From a checkpoint of a small transformer trained on Wikipedia: 200M tokens.
MLP neurons of a small language model. Each row is named by its layer, matrix (gate and up: input weights; down: output weights) and neuron, and shows model dimensions 64-159. Each number is 50 + 15 x the weight over its row's rms, rounded and kept within 0 to 99. A neuron's up and down rows have the sign that makes its largest values positive.
After each neuron's rows, "fires after" lists the tokens most often just before its 100 highest values on Wikipedia text that the model never trained on. A number after a token or word is its count.

L16.gate66:43 22 47 70 14 20 63 28 58 55 57 47 62 35 60 44 58 39 19 77 36 46 40 02 54 48 46 62 55 49 63 44 23 40 49 46 52 51 33 19 36 57 62 47 44 47 40 48 49 10 91 64 36 66 48 31 49 37 53 40 48 52 65 23 59 59 75 40 35 47 57 47 65 52 71 48 65 67 45 63 51 37 38 57 30 43 59 66 53 28 70 56 59 41 21 39
L16.up66:36 30 35 53 25 52 56 31 42 71 46 45 56 48 84 65 60 54 36 75 44 28 44 41 54 38 43 36 62 50 55 54 40 58 54 41 46 59 39 41 38 35 48 40 47 23 45 22 52 40 76 61 46 45 44 39 44 37 51 36 47 44 65 62 69 67 68 42 53 37 59 48 73 39 68 44 71 67 31 21 30 29 50 59 55 24 21 66 52 39 58 42 55 87 33 69
L16.down66:51 56 48 29 62 62 34 67 13 40 33 52 34 51 50 39 65 33 53 45 58 48 58 48 48 37 47 55 60 75 42 38 62 56 23 45 64 58 62 68 42 56 56 96 50 56 51 76 40 59 56 37 57 81 61 56 44 76 46 26 42 65 27 44 40 43 32 41 59 36 41 16 41 41 37 59 45 37 50 56 49 11 76 30 38 60 79 52 74 53 28 47 36 38 38 35
fires after: " 2" 58, "2" 8, "1" 6, " 1" 5, " 3" 5, " 0" 4

L14.gate280:55 60 68 61 39 75 77 43 76 56 45 34 79 28 78 38 48 43 48 40 61 12 38 46 51 24 45 56 55 70 36 43 43 70 33 37 52 55 48 60 46 45 27 39 66 54 65 30 54 69 44 42 57 47 61 60 72 40 32 42 79 27 58 46 23 13 63 38 40 54 63 77 47 43 43 27 22 57 64 59 33 61 47 67 70 47 52 43 46 49 61 79 79 22 50 43
L14.up280:69 58 68 60 40 63 79 43 74 43 37 60 40 38 43 29 21 46 42 49 78 29 41 71 45 20 85 54 22 67 49 58 35 51 44 42 47 51 38 61 38 38 47 64 62 40 60 34 65 71 45 57 85 39 52 41 43 71 36 44 92 28 60 47 35 37 59 50 57 37 29 43 38 52 59 19 20 49 75 75 48 65 39 32 42 16 64 39 43 42 57 65 57 33 26 72
L14.down280:42 42 90 24 44 61 70 51 40 56 66 46 48 67 29 53 76 55 27 57 43 50 38 65 51 61 64 47 41 73 50 52 22 56 44 54 38 65 67 43 87 30 58 53 41 55 66 18 58 38 54 66 61 39 19 53 21 67 50 50 46 56 58 56 21 31 57 29 76 40 41 46 53 48 50 70 46 70 37 52 15 59 66 48 43 80 56 61 26 38 25 71 52 67 42 58
fires after: " Ar" 30, " ar" 20, " p" 17, " P" 10, "r" 5, "t" 5

L16.gate68:51 53 52 47 30 46 60 32 56 51 69 30 67 54 44 54 25 55 72 58 46 49 52 50 67 40 68 60 78 34 28 27 48 64 63 30 65 45 44 57 47 68 37 76 71 50 16 35 49 42 60 60 71 74 49 36 64 62 57 29 57 40 59 67 50 56 52 67 62 52 64 60 55 61 31 58 44 68 30 34 41 43 46 48 64 49 45 72 47 73 43 33 76 82 53 53
L16.up68:61 56 55 84 20 48 47 61 49 61 60 44 32 54 36 38 34 79 38 60 41 41 58 56 56 70 59 71 48 68 49 41 59 48 39 39 32 72 60 31 61 58 43 28 24 61 41 36 60 11 48 55 58 50 65 41 60 52 56 50 27 74 65 59 67 40 60 63 46 39 34 61 39 86 58 33 34 60 31 36 42 45 65 65 57 51 63 43 58 54 30 55 43 70 66 57
L16.down68:40 53 47 79 32 24 45 31 72 25 50 61 19 46 56 38 67 52 24 50 41 67 68 53 57 73 59 55 38 54 49 31 57 77 63 47 57 57 39 36 34 52 56 60 37 48 53 23 52 34 29 42 31 66 13 63 33 33 62 67 51 52 68 58 43 53 56 37 38 52 52 48 45 58 77 57 66 41 58 28 53 29 34 46 54 53 60 42 31 61 15 37 69 18 44 33
fires after: "." 52, " sh" 10, "7" 8, "5" 7, "6" 4

L17.gate183:45 14 44 61 22 37 51 39 55 46 38 34 49 37 53 36 60 27 52 47 59 40 49 56 43 26 51 65 61 30 33 53 51 66 65 56 70 59 31 64 68 59 40 43 52 75 29 48 35 46 61 67 66 37 77 57 84 53 27 71 48 44 55 45 74 42 52 31 40 29 66 74 79 68 66 34 57 49 59 37 65 61 67 39 89 49 36 41 57 63 45 42 39 32 62 51
L17.up183:45 51 58 60 38 51 45 41 66 75 47 36 67 34 71 52 56 42 63 16 50 20 49 32 86 23 56 62 41 43 70 54 02 65 77 33 80 46 39 56 59 23 34 46 36 74 54 52 57 63 35 51 42 80 52 54 39 32 48 39 41 45 46 42 62 60 28 67 39 93 31 49 56 35 56 13 31 28 55 60 50 50 33 42 40 51 49 42 41 48 29 41 69 59 42 36
L17.down183:21 35 23 45 65 49 40 41 41 56 62 12 52 40 43 52 66 42 40 60 59 84 71 39 48 56 43 41 69 46 38 59 38 55 33 42 38 64 78 65 29 47 64 48 46 28 31 90 54 86 56 53 59 38 52 58 55 36 50 50 40 70 32 36 61 51 36 48 52 46 51 45 37 62 36 72 45 41 60 33 40 25 47 51 40 69 35 74 60 74 30 58 60 65 53 46
fires after: " re" 43, "re" 12, " Re" 11, " p" 5, " P" 5, " In" 4

L14.gate235:46 61 55 58 54 40 75 38 50 62 69 32 51 62 35 53 21 58 73 46 61 37 64 52 77 53 52 63 55 42 54 49 45 59 37 21 45 38 60 52 53 85 45 31 45 41 09 30 73 42 31 80 36 62 47 40 43 53 59 31 37 45 78 44 61 53 57 68 65 40 74 81 80 92 39 44 46 35 41 60 59 69 49 60 36 36 48 74 53 41 45 58 73 70 67 38
L14.up235:81 68 49 36 56 29 62 60 37 63 29 34 65 50 26 47 64 56 47 24 47 39 40 43 37 51 22 33 56 56 62 73 44 59 57 33 52 56 62 36 67 68 43 20 38 65 46 38 44 34 35 47 27 47 54 41 44 49 34 32 36 57 67 29 66 35 46 53 62 41 52 44 75 71 43 41 67 34 21 40 60 59 45 71 45 19 39 84 46 60 43 41 77 51 74 49
L14.down235:36 67 45 70 49 32 61 42 70 51 65 48 94 66 39 35 21 76 41 41 28 64 63 30 29 67 46 36 66 52 63 20 57 72 55 42 46 61 39 45 42 59 43 67 43 67 13 67 54 45 34 60 46 29 68 63 57 53 64 49 68 45 57 86 53 42 41 57 66 20 54 52 71 56 58 43 59 36 50 60 32 44 53 49 63 53 40 63 50 48 51 21 48 44 29 59
fires after: "3" 11, "6" 10, "0" 10, "8" 8, "4" 8, "7" 8

L15.gate201:31 18 45 36 57 31 54 43 58 37 66 48 32 27 36 87 64 48 49 45 64 43 38 41 47 17 65 44 45 55 39 61 40 57 45 62 43 10 51 48 41 25 30 41 81 52 22 26 48 47 35 58 35 57 61 65 64 72 34 49 45 51 78 47 42 32 55 60 53 64 37 73 40 44 60 61 66 58 48 67 42 46 49 52 55 59 36 48 33 84 71 29 74 38 48 34
L15.up201:45 33 31 43 61 24 60 48 44 28 51 46 32 41 28 55 48 41 44 34 57 31 53 50 72 34 79 69 65 65 49 56 64 58 54 60 53 26 61 66 32 48 70 39 46 55 47 36 88 62 17 62 27 79 52 58 62 64 34 65 59 34 81 57 24 34 29 42 33 65 07 52 36 47 58 43 54 28 67 89 51 43 13 49 49 79 24 45 40 71 68 61 44 64 31 40
L15.down201:78 48 90 44 49 25 36 26 44 63 47 41 42 59 46 49 32 56 31 68 52 50 46 45 47 53 23 40 36 18 31 48 41 39 68 45 99 59 37 31 61 30 37 71 56 36 70 35 31 46 28 43 70 63 53 64 37 38 69 77 35 39 78 54 49 66 71 60 88 71 43 58 63 46 79 40 52 49 60 27 61 21 40 57 50 59 90 41 38 45 39 33 49 39 43 50
fires after: "al" 24, "at" 23, "ad" 9, "ac" 7, "outh" 6, "b" 6

L15.gate260:36 57 69 77 55 66 55 21 82 39 47 71 49 63 56 49 33 62 36 49 67 31 42 49 54 02 70 65 63 32 47 60 63 57 44 38 57 56 34 75 67 37 46 81 54 45 42 62 40 63 35 43 52 69 77 32 61 53 37 59 72 36 62 71 70 56 54 28 46 32 56 40 56 63 78 53 38 65 57 45 23 53 40 57 70 71 50 39 41 36 44 45 48 47 34 16
L15.up260:47 52 61 70 40 31 58 36 67 50 30 62 42 53 57 60 60 25 55 70 45 56 39 50 52 36 49 53 62 62 17 43 50 37 50 66 43 41 38 59 55 80 61 63 60 74 31 52 56 90 35 67 56 62 44 68 45 40 03 63 65 58 43 09 47 57 59 44 44 43 44 42 39 37 67 63 53 70 59 53 53 54 59 34 45 37 40 45 69 34 40 45 65 27 13 53
L15.down260:49 68 59 27 46 37 24 77 55 40 50 44 70 83 16 34 40 55 49 72 58 60 50 57 29 48 39 54 36 47 84 52 55 32 39 36 68 92 56 49 43 71 48 73 45 39 44 50 45 42 50 53 18 59 13 50 52 56 59 19 68 66 59 54 28 39 46 37 48 39 42 47 56 52 61 43 51 39 53 58 87 54 32 59 58 59 59 28 70 78 37 58 50 30 56 39
fires after: "-" 19, " P" 14, " ad" 11, "|" 10, " v" 8, " T" 5

L15.gate380:31 32 38 69 09 38 65 42 91 36 56 66 34 47 52 30 56 49 64 97 78 61 33 56 31 37 53 40 47 48 38 43 31 69 68 56 45 33 42 23 42 63 39 43 57 44 30 37 57 45 24 51 64 37 34 71 67 57 62 55 70 61 65 43 58 46 45 45 79 41 60 40 69 45 54 58 48 68 47 31 31 61 34 51 34 51 42 43 34 47 74 41 48 47 21 54
L15.up380:83 35 38 49 45 26 52 41 60 36 84 56 50 43 36 54 72 68 44 46 99 49 62 86 41 53 42 51 47 40 38 63 65 40 59 49 56 68 72 61 78 48 37 51 59 40 30 46 75 36 17 62 73 60 58 64 36 56 62 31 62 45 48 63 50 35 36 41 33 58 44 44 34 68 38 11 66 23 56 55 34 57 49 30 37 51 42 38 67 44 65 37 53 46 44 50
L15.down380:64 56 49 63 37 62 59 62 49 49 60 32 34 52 57 48 38 42 32 43 46 41 40 61 48 45 57 51 52 35 09 47 43 52 51 37 41 20 36 42 39 39 51 64 48 48 51 40 15 61 60 34 41 50 65 83 55 65 53 44 48 63 55 53 74 25 57 37 50 28 37 85 31 45 81 70 69 35 23 52 43 44 16 43 43 65 86 47 38 59 29 42 49 81 50 61
fires after: " b" 38, " B" 21, "b" 8, "at" 7, "ab" 6

L18.gate69:74 66 71 65 30 48 75 38 86 35 19 59 72 43 71 56 57 37 34 57 70 32 58 33 32 34 56 37 59 58 39 46 48 47 68 52 43 78 28 21 26 61 23 40 63 49 48 56 41 48 60 48 48 60 60 53 30 40 27 45 75 53 36 55 34 15 78 40 53 24 80 42 47 39 52 26 41 47 61 78 49 62 58 43 64 30 40 73 37 60 52 76 41 43 48 61
L18.up69:49 57 45 38 66 49 55 54 68 39 71 54 50 46 46 31 46 56 69 42 69 42 41 24 50 58 50 74 56 67 39 65 49 33 81 52 33 33 61 77 56 31 52 42 65 64 50 44 35 79 50 45 70 59 34 29 58 40 21 14 80 53 52 27 33 54 26 45 81 32 24 48 58 31 40 31 65 62 51 70 76 77 46 42 63 58 65 37 48 47 24 66 64 45 23 56
L18.down69:53 54 72 39 68 48 35 23 63 55 19 51 43 45 32 41 35 60 36 35 41 60 48 79 72 29 63 44 46 55 19 37 84 60 50 40 70 40 64 42 29 38 37 62 28 40 58 35 62 48 52 57 53 35 45 35 30 54 83 48 41 55 47 46 58 57 53 47 79 67 28 50 55 69 33 72 43 53 09 36 57 57 31 44 53 30 59 58 47 49 52 57 78 68 60 69
fires after: "r" 15, " Ar" 11, " Ch" 10, " ar" 10, "ter" 8

L19.gate409:74 69 35 47 57 46 59 38 49 27 54 53 47 53 77 71 34 41 67 59 72 10 65 47 51 26 41 54 43 47 58 64 54 56 45 62 52 45 42 59 51 43 31 65 60 50 31 43 41 14 49 70 37 40 52 51 21 53 56 51 39 39 58 55 26 39 46 52 53 57 53 54 41 25 82 46 37 52 73 35 42 86 45 68 53 25 33 52 27 53 69 69 53 35 62 51
L19.up409:63 50 42 09 48 00 45 61 62 49 41 38 41 59 65 48 68 46 58 50 72 35 44 06 59 27 43 70 50 53 49 34 58 65 25 66 43 67 83 15 35 49 53 46 61 69 59 53 55 59 53 60 49 56 70 35 46 79 60 78 34 50 51 47 52 18 44 37 56 33 58 51 53 23 44 70 51 62 64 71 39 44 45 69 35 46 26 34 64 61 58 51 28 42 58 69
L19.down409:63 17 53 76 69 54 53 46 51 27 44 34 52 74 48 59 43 71 13 10 54 38 51 57 52 37 68 71 55 34 35 33 26 51 46 51 42 67 18 49 33 64 65 73 36 30 33 47 56 46 37 27 63 68 47 41 60 55 44 12 65 43 58 69 64 82 46 81 40 54 42 62 51 67 61 36 74 32 69 39 42 49 48 27 29 53 71 67 65 70 30 39 42 41 49 44
fires after: " P" 40, "in" 15, "en" 9, "op" 7, "at" 6, " an" 6

L14.gate182:74 71 59 38 67 58 68 58 60 38 46 41 56 48 53 59 39 53 88 45 73 38 58 42 64 36 33 59 58 07 40 78 60 59 57 52 76 52 34 57 36 49 18 61 56 53 48 57 49 52 78 54 27 49 39 59 58 31 44 80 67 35 34 56 45 60 41 49 49 70 59 62 39 64 46 37 51 40 59 82 58 42 49 52 77 30 36 31 59 69 58 38 56 46 58 38
L14.up182:50 56 36 51 42 77 43 56 56 40 24 52 69 39 17 42 65 57 55 45 33 28 62 42 64 15 54 46 50 39 69 46 57 62 58 36 66 53 79 51 63 72 25 14 63 86 52 36 43 65 20 59 36 60 55 52 46 49 36 30 65 40 66 50 59 47 65 47 44 70 87 56 43 53 46 55 45 50 70 55 53 13 41 36 48 46 51 58 44 51 32 50 69 49 53 26
L14.down182:56 65 78 36 50 51 60 32 34 62 27 53 78 66 46 44 33 35 66 62 42 52 38 58 57 37 54 23 49 39 50 82 28 44 51 58 44 43 53 71 42 64 64 70 44 71 61 67 42 89 39 68 60 66 46 40 76 33 60 54 51 62 41 39 40 45 41 72 48 73 46 16 31 75 28 66 21 39 65 42 55 73 43 63 26 53 30 58 65 53 42 58 63 38 46 54
fires after: "uc" 14, " ex" 11, " for" 10, "ran" 10, "our" 8

L7.gate103:48 72 25 41 56 57 85 33 79 54 62 67 55 41 74 24 47 41 48 48 62 34 64 52 57 33 41 68 57 44 67 52 65 55 37 44 64 46 40 29 55 64 24 57 61 59 49 57 20 63 59 69 77 73 19 75 63 79 54 43 22 30 62 45 42 25 90 50 64 82 56 57 52 56 64 63 63 57 51 54 45 39 47 62 57 64 52 34 21 25 54 53 39 37 61 50
L7.up103:47 60 36 84 59 53 74 53 65 45 33 52 43 55 63 25 57 61 16 31 45 69 63 38 68 33 40 73 71 57 49 46 51 65 50 55 35 71 38 28 67 43 45 72 62 54 50 54 26 37 14 55 75 74 38 60 48 51 42 44 32 44 63 38 52 28 70 42 36 69 32 50 60 61 73 37 54 35 37 45 49 51 59 46 59 66 64 38 35 15 33 67 44 51 38 75
L7.down103:46 49 48 40 56 37 59 33 57 50 41 54 51 57 63 79 42 31 38 43 18 56 41 57 62 51 66 41 69 58 27 24 57 41 49 51 50 73 50 87 73 61 82 65 43 55 51 34 36 59 35 49 44 50 44 42 51 47 50 75 44 68 26 13 53 53 46 38 44 65 54 49 64 70 54 57 48 26 44 65 53 59 23 37 22 53 33 69 51 66 80 66 31 38 71 56
fires after: "at" 20, "ct" 17, "ut" 8, " f" 7, "ect" 7, "it" 6

L12.gate331:76 41 48 35 33 40 29 44 61 68 30 55 47 28 62 35 58 50 41 35 41 45 67 43 71 68 58 39 75 71 33 26 41 69 44 44 54 49 65 57 56 84 59 21 65 78 62 56 38 51 40 32 65 60 74 55 63 36 35 59 64 43 54 24 38 39 46 23 43 74 43 65 32 61 22 48 47 45 48 58 53 70 49 53 39 42 41 40 59 52 42 34 56 48 56 28
L12.up331:52 27 72 25 58 52 40 59 54 51 64 60 28 38 45 47 65 18 39 18 35 59 58 44 56 38 64 24 80 56 29 47 44 65 64 46 69 31 51 37 33 58 48 63 67 66 67 66 57 46 38 56 51 54 50 64 32 49 61 54 46 60 32 43 41 48 54 28 37 53 60 52 19 90 28 57 42 49 50 61 45 48 56 46 66 09 61 47 63 47 35 38 59 82 37 49
L12.down331:37 26 46 34 52 47 13 47 52 49 45 54 23 42 82 61 57 56 46 44 66 39 46 46 50 59 42 40 74 36 28 19 47 49 41 76 56 56 41 35 44 67 59 36 50 41 50 99 37 35 49 56 57 79 70 54 69 46 45 77 40 55 61 33 69 43 73 64 25 59 47 40 62 30 54 42 68 70 51 33 65 54 60 27 66 50 48 45 56 15 53 28 60 46 76 22
fires after: " (" 39, " \"" 28, "-" 8, "\n" 8, "===" 8

L14.gate188:63 66 31 58 66 33 73 18 57 49 69 29 58 42 58 37 39 26 35 45 73 50 41 65 38 39 34 19 62 47 33 47 41 43 46 14 47 60 61 47 66 47 53 47 52 44 53 25 24 45 50 36 41 33 51 40 79 57 44 55 40 54 77 62 20 43 50 68 59 75 46 38 67 52 50 48 74 68 53 68 52 67 37 78 64 39 61 52 21 22 76 61 66 18 49 36
L14.up188:54 12 77 66 23 49 67 38 55 56 33 44 49 56 64 68 55 40 50 60 39 27 51 57 43 55 28 38 38 41 44 33 21 55 58 40 47 60 50 20 43 74 26 79 43 79 37 48 63 38 51 60 22 59 37 28 65 36 50 52 46 38 42 34 68 79 63 49 44 67 33 47 57 65 37 74 74 65 24 50 50 27 34 55 72 23 10 56 50 46 66 43 63 45 63 58
L14.down188:67 93 48 52 53 78 54 75 55 40 36 38 42 59 37 50 44 43 66 10 61 69 59 38 37 52 62 12 53 66 67 52 58 57 49 43 65 69 29 57 62 36 48 64 30 63 44 39 79 62 64 48 26 72 47 42 69 52 36 39 20 52 45 30 49 29 49 51 31 39 35 43 36 30 70 82 40 32 49 40 40 47 55 79 38 81 48 41 57 41 37 52 59 70 65 53
fires after: "ap" 23, "p" 15, "end" 11, "2" 7, "1" 6, "9" 6

L13.gate323:49 56 62 53 53 21 63 48 57 78 30 39 61 39 41 49 74 25 70 58 63 41 35 78 37 29 44 64 53 26 34 87 35 55 58 44 57 43 21 24 56 45 79 48 39 65 35 23 49 65 51 39 62 07 51 56 49 77 29 27 62 46 69 37 63 58 53 42 49 46 26 67 51 35 46 31 34 52 49 63 63 50 29 47 64 40 51 53 55 73 49 33 31 52 56 50
L13.up323:53 30 35 61 34 39 47 57 59 70 16 50 59 45 73 30 67 40 50 54 54 37 29 59 63 54 66 40 59 31 44 73 47 71 65 26 49 54 54 31 84 23 62 26 40 40 16 49 69 49 83 58 46 39 59 20 42 46 56 60 49 46 62 34 50 40 68 24 31 37 33 53 44 48 48 49 48 31 40 31 47 81 55 35 59 64 55 69 39 65 62 56 34 44 50 53
L13.down323:62 41 70 24 66 50 46 39 38 66 60 52 37 42 71 40 53 51 51 63 47 46 67 72 56 54 41 80 69 58 28 27 63 65 59 77 63 64 57 04 44 53 39 84 53 49 53 47 37 57 68 55 38 57 70 42 49 38 33 69 41 50 62 35 52 55 50 44 29 64 46 31 63 33 41 62 70 62 35 52 33 27 65 63 28 21 46 68 83 15 42 65 60 70 35 34
fires after: " E" 30, " O" 28, " P" 15, " 9" 4, " L" 4, "m" 4

L19.gate180:46 41 66 61 13 35 40 55 62 69 69 52 72 41 73 50 39 41 64 50 28 57 47 59 28 22 32 57 69 26 45 76 57 32 14 36 44 51 40 58 68 46 48 45 60 46 26 53 45 54 45 78 49 64 72 50 37 41 30 50 69 25 40 40 73 40 94 35 25 39 66 62 53 35 64 37 37 42 81 61 47 69 46 60 66 60 53 71 42 47 40 49 47 67 42 48
L19.up180:39 64 48 75 70 68 45 63 56 42 27 34 42 52 47 46 40 37 63 44 33 52 34 58 82 57 44 39 61 44 22 49 45 51 52 25 33 82 64 70 69 44 59 54 46 68 28 62 42 37 23 99 37 58 30 76 59 66 50 26 44 35 50 43 68 51 44 66 60 43 78 60 67 66 66 57 54 75 47 50 34 64 25 47 55 47 28 58 36 52 17 35 53 69 16 37
L19.down180:65 12 58 63 16 50 24 32 60 86 47 47 58 40 54 53 42 47 53 30 67 61 60 60 58 36 44 67 61 39 58 56 30 46 38 37 54 49 62 43 75 33 40 60 86 23 52 58 41 85 32 29 58 65 64 24 66 46 52 34 47 57 58 27 50 64 51 37 34 42 39 39 21 74 40 30 55 63 53 59 69 21 77 41 49 58 25 39 12 37 75 42 40 56 53 37
fires after: "|" 24, " P" 19, " p" 17, " s" 12, "c" 8, "==" 5

L18.gate64:59 51 24 51 67 25 47 41 51 50 54 46 23 56 59 58 25 37 46 49 55 51 32 50 83 69 39 60 36 58 54 48 55 80 66 30 53 41 55 38 57 52 66 37 40 65 40 54 56 33 75 37 58 66 63 31 59 62 23 81 48 41 59 41 61 57 69 52 66 92 91 40 61 33 69 42 74 55 59 37 35 52 44 75 44 69 42 62 24 32 47 53 35 77 74 54
L18.up64:66 48 60 58 64 50 44 54 62 17 70 52 36 62 72 36 28 42 52 69 64 41 48 72 76 47 59 54 61 66 18 18 35 38 33 60 51 44 58 54 63 53 56 62 52 38 56 57 56 11 26 52 64 55 34 24 40 58 67 56 73 52 60 37 59 56 35 39 34 85 62 46 34 59 49 47 62 23 54 57 50 42 54 23 35 35 60 48 39 46 44 64 54 74 46 53
L18.down64:58 31 63 23 49 37 57 37 43 70 32 64 42 66 41 76 53 50 58 23 36 54 33 51 60 42 48 46 54 67 52 47 45 50 64 41 43 79 57 58 30 46 34 74 32 15 59 30 67 48 33 64 45 33 65 41 27 62 82 48 49 42 32 72 59 60 56 65 45 56 43 47 47 64 39 31 49 50 52 60 39 53 45 41 39 56 68 76 58 74 39 48 40 21 44 53
fires after: "p" 13, " p" 13, " d" 12, "j" 10, " g" 7, " r" 6

L14.gate215:76 73 61 46 58 38 37 44 60 52 35 22 27 42 68 51 35 47 71 42 63 15 53 44 52 38 14 51 43 62 49 71 58 54 57 38 61 47 53 65 49 30 42 41 56 45 46 55 71 44 52 66 38 55 67 21 55 64 69 56 52 31 69 80 51 60 51 38 53 59 65 58 44 29 60 28 58 60 68 63 38 73 22 98 59 14 61 55 48 43 58 47 48 60 57 54
L14.up215:72 54 53 44 35 42 17 58 40 40 27 53 22 56 33 51 50 58 48 51 79 34 53 37 86 54 43 33 36 69 43 68 41 37 53 63 48 32 40 41 26 62 44 75 53 37 31 40 62 54 58 58 53 52 68 43 49 53 72 63 62 70 42 74 32 64 51 37 72 75 71 57 43 38 79 51 62 27 54 86 49 80 49 60 56 46 73 25 43 69 37 67 51 24 43 43
L14.down215:20 47 51 38 49 35 38 44 53 47 56 62 64 33 42 62 50 61 20 45 45 54 59 43 56 54 66 50 68 50 59 65 47 46 64 40 70 51 60 45 28 44 68 53 36 22 40 43 62 39 51 37 49 47 37 64 24 34 74 15 54 40 71 37 71 62 32 38 31 43 44 63 41 43 31 37 71 64 33 59 23 48 39 40 56 32 60 68 43 47 46 42 43 38 70 53
fires after: "op" 23, "a" 19, "p" 9, " P" 9, " p" 8, " J" 5

L5.gate326:28 45 28 26 46 56 77 24 62 69 70 36 35 75 55 29 45 49 81 44 28 44 85 47 69 21 44 28 49 41 72 64 51 44 32 58 55 40 52 65 42 48 49 86 62 51 41 33 47 78 57 44 54 61 50 67 48 84 48 38 37 52 75 16 34 36 63 42 39 54 72 79 51 50 69 71 44 43 43 58 24 51 51 33 56 51 66 59 22 47 69 49 38 74 24 47
L5.up326:51 63 38 37 74 47 52 63 60 60 75 69 42 37 48 38 51 40 44 48 37 45 63 28 50 22 58 44 73 48 60 53 28 57 61 37 57 28 65 58 50 50 20 61 70 43 67 40 40 65 46 26 58 92 62 88 31 74 22 49 23 50 48 28 27 67 50 57 43 77 57 72 50 43 66 75 84 59 55 44 43 75 74 44 69 68 76 34 41 56 53 25 65 46 32 57
L5.down326:25 24 68 53 69 61 50 41 54 74 70 37 77 30 72 67 31 38 44 54 33 38 58 52 56 67 43 62 72 68 40 34 35 53 57 29 20 61 44 60 69 63 60 45 53 54 46 37 42 42 51 61 40 38 40 64 54 55 84 39 59 41 41 15 51 57 48 48 66 41 55 50 51 55 64 40 49 18 33 62 54 34 39 30 52 70 46 47 24 51 75 71 15 44 36 33
fires after: "at" 19, "ct" 16, "ut" 9, "ect" 8, " f" 8, "it" 7

L20.gate304:32 62 58 68 49 62 50 57 83 32 49 40 40 82 53 23 21 48 44 67 50 40 37 29 63 64 26 60 56 18 30 65 36 49 38 38 58 65 62 46 58 34 35 43 41 57 27 48 44 65 56 71 36 48 47 45 73 36 33 58 69 40 67 53 44 31 54 34 50 38 61 49 66 56 64 59 33 76 58 37 56 58 36 39 49 54 38 42 29 20 43 50 66 56 72 43
L20.up304:87 43 58 80 26 44 40 57 73 21 64 61 34 57 36 63 46 44 39 54 45 47 36 37 49 21 74 64 58 32 67 45 37 68 40 87 51 65 74 74 44 53 48 55 64 64 71 45 27 39 35 45 71 71 48 36 52 51 28 57 32 61 54 54 64 38 49 50 33 47 44 77 62 53 61 88 83 51 54 54 38 26 55 41 49 66 72 74 57 49 49 36 46 55 28 60
L20.down304:48 43 33 42 41 73 36 52 15 49 16 33 53 65 68 27 50 52 64 77 56 51 57 33 49 74 31 59 48 14 60 62 50 30 32 53 49 91 31 40 56 91 62 69 49 44 66 33 44 54 59 69 61 72 71 64 43 48 27 34 46 60 58 16 37 57 15 42 60 53 58 51 48 56 69 46 48 56 29 50 55 75 49 46 27 47 37 54 53 62 48 22 45 54 44 35
fires after: "|" 26, " P" 12, " |" 10, "e" 7, "ent" 5, "\n" 5

L21.gate144:51 58 23 72 39 45 48 29 51 54 62 55 38 64 51 53 33 35 83 68 39 31 58 22 54 09 40 67 57 39 45 51 39 57 38 62 78 70 66 60 52 48 45 52 57 65 26 56 36 69 50 41 36 55 58 17 63 67 20 32 39 33 33 36 51 55 55 49 51 36 30 75 90 70 63 44 49 59 66 60 38 63 49 47 79 66 29 30 29 47 36 34 71 56 26 30
L21.up144:45 63 29 59 45 58 57 27 58 49 55 41 61 52 70 45 20 29 80 70 47 36 16 35 78 46 65 48 48 37 39 54 18 36 32 27 50 68 34 61 44 25 77 46 43 77 63 52 68 53 47 72 45 50 36 46 73 48 19 49 51 39 62 41 74 30 51 49 81 52 50 43 76 52 72 71 50 71 49 41 48 52 30 20 55 70 59 35 13 50 70 53 58 44 53 62
L21.down144:29 70 38 53 29 40 23 48 69 45 38 40 69 15 46 52 64 54 66 37 59 56 28 36 59 50 37 48 52 56 50 62 55 54 65 66 23 60 28 60 40 38 37 39 57 56 46 50 67 46 52 59 71 80 51 32 35 52 66 28 36 75 48 45 79 51 53 74 62 77 58 39 38 47 60 59 78 24 45 60 75 47 75 66 66 52 35 45 35 99 55 19 34 28 46 66
fires after: " P" 28, "|" 28, " |" 11, " re" 4

L12.gate114:88 24 47 15 15 52 48 32 60 53 18 54 46 50 63 43 46 25 74 40 48 51 99 46 89 56 44 24 65 53 34 33 51 53 45 35 59 53 40 57 46 74 56 68 70 60 42 50 50 44 32 57 54 48 53 54 68 56 45 28 69 55 62 50 20 39 59 81 62 60 61 56 43 49 24 53 32 48 49 49 43 34 50 80 43 63 29 53 49 55 37 38 50 59 46 44
L12.up114:74 60 30 27 69 68 51 65 58 49 34 52 48 43 35 52 51 04 55 34 25 56 82 27 47 34 56 19 78 71 35 35 58 50 58 41 51 52 56 59 57 28 53 69 49 70 56 51 48 56 18 60 45 72 61 86 63 64 37 64 57 49 52 38 41 35 39 41 59 59 49 48 29 45 34 41 41 43 65 76 48 40 33 76 42 38 50 62 51 69 39 51 72 69 29 37
L12.down114:55 41 45 39 65 36 51 61 46 52 64 28 21 59 19 71 74 50 68 54 51 36 29 70 37 40 47 61 78 15 50 27 59 54 59 62 40 38 52 42 44 61 71 44 56 64 66 99 55 23 45 33 43 57 63 36 69 73 48 91 45 51 39 50 52 60 47 72 40 61 51 40 46 58 37 63 53 52 41 61 49 48 61 31 39 27 50 64 50 42 59 35 37 46 52 55
fires after: "\n" 37, " (" 24, "===" 10, "==" 10, "–" 7, " \"" 4